Weights of a small GPT-style language model, trained from scratch on English Wikipedia.
Size: 8 layers, width 576, 6 heads of 96, MLP 2304 GELU, vocabulary 8192, 36.6M parameters.
Architecture: LayerNorm before each block, rotary positions, biases, tied embeddings, attention and MLP in parallel.
Training: a variant of Adam for these matrices, 1004M tokens, 7660 steps.
MLP neurons of a small language model. Each row is named by its layer, matrix (up: input weights) and neuron, and shows model dimensions 240-367. Each number is 500 + 40 x the weight over its row's rms, rounded and kept within 0 to 999. Numbers have three digits each.
A block is one neuron, or neurons of one layer that tend to fire together. After each block is what it responds to, as a language model described it from the Wikipedia text at the highest values.

L2.up302:487504483421452521463425438551409471518510532489496529477523529525472528482563535498531501534468432505499530547476482515508488554478560464569486552480489568407488439485519526471472520504512452469504421442415450544521560452470461489465535528543491504450560525474453508419498417492478470518561530460527505575532474510508494548434517454483472585517538443504518522505442463509486494481518
L2.up915:455563487501482536441488517510446424493431521513487456532524510510545505518496502494470547581505462520447532496457514498536495492482496521479511510526504498490514441508508469387443438494521500511426481470447489436526462473452451504558568490504535498499567553523458578496618541492529498534526500530475497451559427529494506486482472499470527552463473542560505499543442500477504549494550
L2.up1216:581459475570466519519518501467499530473450516514502445546470437493555512501521503500428478554509503506528448522488507544491509512525470456525480482463502478451535454491515479475419594554488523506421550442591465458483519461481460491512627438471515527479556505498497452460519498520522486524519471519502594488573455580494488510546583516437423555507574456586525471496454530474513611541531
L2.up1517:537568428508518509455521521459505461480533509492478530527485470481551478433493460431490517552481479472493478476464495407507492458522468505567464536451506490483469503510514425491531500513516531551536510490483509465503459508527444500478523492519532502471546582539443485494531477501534532557529459473527537416515546563507467466394481492420479533500521535627526542472460556456543500494547
Description: Abstract noun suffixes in names

L4.up330:510546537423502454527570539586489486496479526501453502474455477385535487508490439492561486494506459529470523513530487504508497506502505473520518479454502447430570527530505521541470474472542476512420490521561446441497571463523423499489514540468537526501605569576475538501474480527492452517589467557491473484462511549535497464515523461449514461482507483480496488506482506510515507519447
L4.up1101:572523448446494418498505514512529529532495516534517442476370467458449560471511448513457483480513502521557506485485575463476538459500551471464440498519562476506507503442488447491486477520439471490507481560445450396641502559542489552474471531491534474479504502512466537459486567541513507492562417490494478467474502490502512518508493487491502505515510520524549465477428509534478542581412
Description: Sentence-opening discourse connectives

L4.up1474:548526496536477533565520521502526463517408476518534476564469511444468466435454473537450504477469483529529477523431524431566524545533539491545493490460457479507472497483499491549579511472547436504439570509481572522574538510501485486533542504478552540474450461486472507534502462523504426508538493508516477508518526483448540513521475482484562579487484492488512506529534539474521515552502
L4.up1771:540457510548534472575447513468455519490461474581476456545520477490529468489559492478483513595507438528537513524463554486466528534506531481416462459503490552533485541498496402465581560497492477439482491511480557514575547472516433401507546447503511573562484478511458483475584475526467527477417511474496486501517510579504539588500430497433510475599521457551537502518492491487526557532496
Description: Career and life-phase nouns

L5.up28:529575521424561488504493537548563516450476450527478469450485504461527554442506547529407547491427501547531433502539500483505488522429532500586488491500549510481450560455453507524512534558464434518424478440445500478508564506552460506484509500433549522494476493473518527500562489587531510506528479465501517422460475462489513523521544474482548450513495563539465561444469533488435480569529
L5.up207:506446511412557465483522498472505520532408528419506492518507498473508516513506483475525521513500504521447496518528549552499528460462546502504561495501436480504475489514532466495492530438549529483481501557499524513503549476496472497489510473534497530468619494504484487524555449533477514504538531470535447486484471485515500443485585458475482483521506476538465427471503468467530502534503
L5.up504:551492506445505473457467471475411450454417509530518522490447560468521523474477520474411473536532503552507456578510528575497598560490448450512531454448510509424529457490496502503480543538556519497486472536427495475465530456508515530465478539523518478512528513578487536458503464490504465502521460446474560465437448509522538479431421484500505508503527521495478508482463510513506490477484
L5.up978:522512428464477511534533506540494493544462470476458514543517499452534460495453536468453483501511451501450433511520551491520506464463468479514486551499488437511543512473504508429533516514516585529564560544446537496517506559491490504484464524434521527506559469500446471486517551489454484452584533425468412485498540534473485487463510411460619518491598519487574478505509492473491560503461
L5.up1093:573532493483456496481441474510515548515493542466533394473426437479504531504593541472458560597464490454490455520515474507465419522480543498482534523515452478537567537554533493488516487444504526464441473478517538551594564493524491453557504449508502460553512477476524411463491504489483499500486503591530473529483521577531502538507506497506520474495520483544579522485495527488477577551418
L5.up1468:530395510488481440512501477541491537447492570517519431491481539581579499556514525542520516490576507542531501446513451522476543464511512513562436463485464486447521545472523536510497587483519494512477509528469511502553576511537448542448547545547513462502523538527505499474577486458528420602534496460562476526475560503494484466430517510451535554495510534548500495452453502456498491515501
L5.up1712:494537471479444498500550444553510541560414534565464501514562498426524446473463486548396459430526466537519506594491458521491487504483526537493484508490550443541543574475451500494459455546482432486413481558528472466500462572503543563482490465517505490498516499504452442492566570553423555400512557503537496522489488497503450518502495548419434511530480483435465478508451488474462551504500
L5.up1864:541455510428465412497473494510504508488424519451495464444486501544517526606504484522459500479550502499446513505519426527513601482522529461492464458474480480530532556479528469476524532465522450487458505549528512497561544454488474541490497516514515515510573495530487481499558493488492488542518520550556542510463529533496453496491504488446529501520520543528494547461474510497510523522533
Description: Sentence-opening adverbial boundary

L5.up446:500546442466453487491453508502498510501464469497581515550552471581510451525491561510470529452538444445492451533552538491428453435479459524531432468492508503454592549588473522508573505492533476548486511456524493569481510514500508459455433485463516565407495506547524496440490496519589529522482486540494490456497516445490441539486476495531530469511492444477497489535467488554522567497428
L5.up1155:509491503435449490488524501571409521549503541472517480488549425474475425502523482479468446481546510469456538444517480522459543494467565481465489500506483462474516487528503497479472450458552446486488460486490511467530450486565473526493491555424456577434449484496511580532481526506528480483552540495513527405516461499504495467498547504491491469497564524486523473466515468528499621539479
L5.up1250:488491503507521542486491520492453417621523525523495474580503417475497521487590459445415562559489502483439534495511469491469486485472523527498502498570511387503509503476515491531462532495550483425528482466505496473464517483422505485502519523424485579489448514496479567524457576478499473505590594442536512480530544527523590486599539515451502460518505497491527508487503498472501519496440
L5.up1300:497499436440424566462515478568489511528606507487475434550473511453500521509528472449492490502514435459481549458519494417449570446458489546474493516455464519422491477504417434546504489479519460507536525518552534455570457514492520495493546530444577585368479465518484509491506567517524545476520467502471412510492458538474539503469530479401426439554545539493444545508450498610504521542507
L5.up1518:519453413529476553503546414478424505490549460431448462466497410482490502498484508542521475523602476517466499495484513491506527460503482518438502528586443500479556499505493457604523538435575511531539530518547540496523454538501514423489570551531523535508529473517542528523509491506530473513491496566535527428526505568475500482564461505474482465491515403546521532558477461451479532444508
L5.up1859:504448507442450549504486487518493530472528473493497462487471451481571515479578482510464570476502448447495529439466505476521558490450444522433527504526430512397516442408504479594504570492566500481515502480477486411511554464574513522566468556476483462469451552496537591535563497458499480492499493478482536512545534528483528467603493530525513495434508517459474454551488550459489495487526
L5.up1950:474483473467527477525555502468554521503518515475498506513474418496495494450506538492540521507501495419448524410561504511471516491474435460521458476540473488525467477433471501460522505458576515488507540431525510436515465505546501539468472518549519482502451521486545530454600484469462469451507530476533502546509553504479547465476508503528496538486574516585457508518482535513547503549515
L5.up2174:579555442488527513511589547469498529543511367500524458561500488430509481504529564459436447480462490510490416518474507517492459446469535535492481516491509473463514488593520424495544442530537454415455508430522570516461560464462486443475466544443479537412475490431528464483484588530517482454537488449489482459483519476460464586545577482504522499522480496545514509444459441538534542585429
Description: Sports and award category words

L2.up295:508489427492501488516485469513485545543531485553513496488548584430530476492543479480544470504462506466525519518422483524457500475544511494532516502401469501557502497589530545478531490458510517514444437494448542533493488504510499475384456528529534502472501517534497566554508551506496467582501449509479511512509545529475447540555525465511516545443493544496483496528527495452515524461504
L2.up1011:559486426453451530507531478491500502494481473499466447560559562486563499580465465463521522557531498475461496506508491477480579493534518483499512510499407437494523512502532499527465568471596421476498519502445496512526596490508493530441444538511540509451528532563481516529438564526505467470515498591496519470512493562559492489567496523497589529492525503531513484524429547487524484525426
L2.up1926:494497520465485485518539554505437449604559453483535461534478529475524552524528480490472533526566507479458509594475508551547515484450401554453462487514468431548481424498623398575522494581533545522555515500519527481504423488432484533522467530547487514550579444510528483497588492509505522521468519552435510515512512538509508445405416487503503527466543538553473584526512499531503526515505
L2.up2128:544485460529456503514485514453458481439495501528483492488497520495452417531561587467534492489477514451506513555507527452500556443506494489502510520479483479501465474506530431427545500531561465477472523511497563530452517559502461505501486565543502437427502443495502572530509545515516502527513511576512510415569431535554461418493502548433453558550514478551554445559450512523468483555466
Description: Word-final inflection suffixes

L5.up126:489463511528488521501570458480531500537466554511396464474501510510553445486453521490459551505442519535472490530498482436471560459513473548520418479506543489507495440394487502540522558491540560475548529523499550482571509475489468487408512480489477504461463506475486465465510446448532571550471471536529521488527499460484521469531479501465478461531535450506461520536484520463595531529521
L5.up178:454480528485517521578467521455544528543449477553456519544483509491497523481520553481460495510460493495546504508518493527500492454530515447501480533451504474484471513523520476545549495503507548464396498576497458455540541465458480456512533482526465517498540545444523526516455476544530535487535454488491584448488471433497547531483478499411509509510524544531548486481472531458481455535449
L5.up284:465462435503524456499498528540462517551554498460488505503493477472490543523563445441454501514568499523492466503469497500466528464536515433456502513561491512572656432520513434523538551486511605520498553505435480532496533459518499501466535542481529501511514515480448452439540404453471454501551440495513556447456532453492506492473456496502499496535474529612511468567491525486504423542520
L5.up792:518520443524573541530460501445519547525492563530524445504532436520477441536515500490515578483415493525426545561514460551488481512534493469510477553507445463481562450478550486468541491441533560520487567515484520482491455438447473455522554564460507469462525522489473484522529456516501524517513468498562516476517503498493527462547459470452497556507515553418573465454455496516518540569450
L5.up961:503485530394531515550541559432501440491491547527529493560506449568518485447547457497498481490449453499508543533571510493505569450479485439473430604524549513499482485470468455507536537460524525510551500506544524487465545484466466479420574421469523525540448475498468566484520485506497521538531474525452450524482481525411514534488487512506496582494508499475540549501466550486452527523463
L5.up1296:515442508469491479522493508512467538553541450534432517527491472465450524447544444448535472532514480494533549494470544482519582432453422484439464470495503502450447521557485480543495519562561523510499559493531547474496584444483569489495567557536467527475504583578508591527472517553501515450511481508518576526534504547516530583583484517466504499497530468453490489484446518462511504504522
L5.up1592:534392494515537477540562498511446594510512503509453491461530494524490507447581524517544557510505476566542543529528482479492646460459501517456543525450454506492515474482470477534437548496472446545516511514534500514476460501492549518501539564496531512500475488459506471484462503526471465521445554521538583479512468504533523471515484501446467440502526515559536505537510521480529498500531
L5.up2244:560433439511517511490452571462535524494470526516469511504496412489562507500442488508506603495520476443462465518456467574514601510518530501503460461480493432513513478451449435482492461498512463516538526482538529424512475385520567450508514429420524524561461505471564483490473525519510505519509520527456511444491562475497527474483459521529481531505550532465493476507450542493527468527465
Description: Abstract process nouns

L2.up33:546448461520520433543473449586558458463471524589512483490430446456475507512513512488547586552453454427426540548508493439522473446491507519483505500525441476465513482577439594475522501493454531469489470476473500481558520438585425549465456487546527441541445513514447489552542491496489431553544522479554472530518457510533491431435531514528547490524529548487471485442506503530428494508468
L2.up871:569453495415442476520509493475535464522529528524509480537461474464527499411445538495530478592497435468543497483503524428484529478507511514454467553482457555440459522559479569529456503514513511401445482509520530408533547453529463497492491486492481531502506479468415471495548486563500434523520440496533466510483542550510538463430560482483553562488531500519520517489568471589516539512496
L2.up1214:512460520521473494515494437460494471480530512614485480404465563494477482506477565483422506499453443456494485516493546457419493478558519527498525502523496517464452533501549432525418535450544494430461533479518463501479533481538486529509514528514526502544538559462487499553544455534528426514474458473574426502444480546555491455445523472429509530550493514494587528504426490493484502573537
L2.up2268:467477489482495462477477414486514476510476530548520505536380521507494519500495478512510561525444493530483518552461500507494539501499523449475498456525481509484431513526485479547531547493585554485437495503555430435537573464541443483475533534555532498450522565479465507539522468538505418557543475482480536528430568514464507448429560516485515426507498547523498519462440477507495502478482
Description: Sentence-initial date phrases

L4.up1417:587504524479441528431467510461489477526538527478511474499423506451525475436542566550500553556454453390516489568522430509496495478493539538499435520522486481514571475546493570444515476420481500545398509534488478411511566531576396571517492518509584507488476552499460498526527502563570470522537487457509491522478449462482540467565563448422484544571479473512542522448476552526437508478470
L4.up1993:623446479398439530502530459409513520596515534480497492520452555484480484492486498503425532466507487422463534535571464398467502536468405496450526612537566420459495428516427544537477559460605489470520520536515565458503463510528466513456516608477510525463497478483481548564523430497532518481539483542502512502483551550542604529522505537464547510543493530532497502491460478535501515554452
Description: Sports results and firsts